From a checkpoint of a small transformer trained on Wikipedia: 3 heads of 64, vocabulary 2048.
MLP neurons of a small language model. Each row is named by its layer, matrix (up: input weights) and neuron, and shows model dimensions 64-191. Each number is 128 + 24 x the weight over its row's rms, rounded and kept within 0 to 255. Numbers have three digits each.
After each neuron's rows, "fires in" lists the words (lower case) most often at its 100 highest values on Wikipedia text that the model never trained on. A number after a token or word is its count.

L5.up214:126142134123160135142134141188110135121154121123107105136111140116106156130138095114156122126134152122184105142153118163163121099142180123138114134148130106099141122101121156151126110128105141149155100155105175122132140130106152106175149104153123149117151115146114116153133093107097135100139118124056145162133136100148111167155140109098138040102101101101163141138139120101141156059144
fires in: "on" 65, "announced" 5, "japanese" 4

L11.up129:116107096121183150145126093156145143178101128080111112124135100167138151147165114114140127164132113134121119149111117102125109090157069135146162099158152122133120143154093156144160111140114151142169146137181110111068121140148124154108107140176097146124107129106108095138134169134129150149130161134189122123093149123148141137079130104123112072116165164120100100120132100141160161113138
fires in: "to" 25, "moved" 12, "at" 7, "returned" 7, "into" 6, "up" 4

L3.up693:116120082149143110122171114102115103184089123146098137176112139112110181097143099113158143144088067098131105116125122134102123180164160129147122135107171169145110139127122071113140126129083076154134118091121135126126117132143135107152136086111105125145136114137162095145086124157135132155136131133099089146111106111140113105112119142127161137111129096163146094136180094095132125146138
fires in: "new" 30, "greek" 8, "different" 6, "recognized" 5, "three" 4, "tree" 4

L3.up44:111134135119118132131114100126136133137121111103082088137107110144143112126088112110109136126169132149145121101147112150135134119131158157106126127108137109151165146137125178080157090092120174149111159138140123156127116166107123125137089168142140129179123139144104105103113129157108117124135164130146128148135149111140120115123135155148079067078102107148110100170126100169124057160159
fires in: "served" 14, "central" 12, "center" 10, "centre" 6, "former" 4, "now" 4

L19.up38:148131161088131094149204134131086116143152109136144099136130169129127065144127083160187100116165131161117150124097093125155125123120111113127164095131128121108103191149116138143119132099102149127078109138105179100113106114152117168150095151121126106113110110156117123150170120154164149124150100112131111145108166136119080104142138119121078138111144151146122122149140122108127119110151
fires in: "moved" 12, "under" 10, "back" 9, "returned" 8, "started" 6, "wanted" 5

L3.up221:121088151132135109142171162166110150062119140150122078133136100139174156147141128107165119113093080147123123132118174106168152157109110159136161129091146121128115125122109154152131095131143191138120130159152145149127110127125078139100123148090146172144120097132094072170120045101105107139135129138168133152145119097101086105116144108111118142098124118142165149086119125099138124123153
fires in: "on" 73, "microbesonline" 5, "once" 4, "only" 4

L3.up686:138140152099118137091142148099076098109166135146076137153153183160131167113111127121121135184135104125116132116082128120166158114113125122111156174139149138126104140135132152133151181104138108129142121139155147099137116115153152109100136096151118132114128138095118133121118146111128147148091132140129102137091157152111126165168118112126133117123097143109136148161164122107178110130178
fires in: "described" 13, "according" 11, "named" 11, "appointed" 7, "reviews" 5, "review" 4

L3.up527:122138069131098150124098108133147125137119087125162132171139090159157134133177167094137112118142116149151142096149159124133134106097128123143137127138124091127129135186148120094131127141136115140105080137144124137146126136138164089156111160110105167184150123137117105086068153123106115083135118109115130154134137143133084114107115126080086138164146171132127136102155099117170139090165
fires in: "music" 18, "name" 16, "information" 6, "meaning" 5, "weinheim" 5

L7.up198:136120136170120137174139102114128133119093149111116139090141134125106125129151142081102126152121111115106125162176113193174157157091126122131151117121132127150135151143161065109107154094114148138104122160129102112107093145119121113109122114116097174115133142150148100143119137097096119147176145160110129134054138150094156177096157108113103114134110111130103145142129110125104140150128
fires in: "can" 19, "born" 15, "footballer" 11, "described" 10, "this" 5, "statistics" 4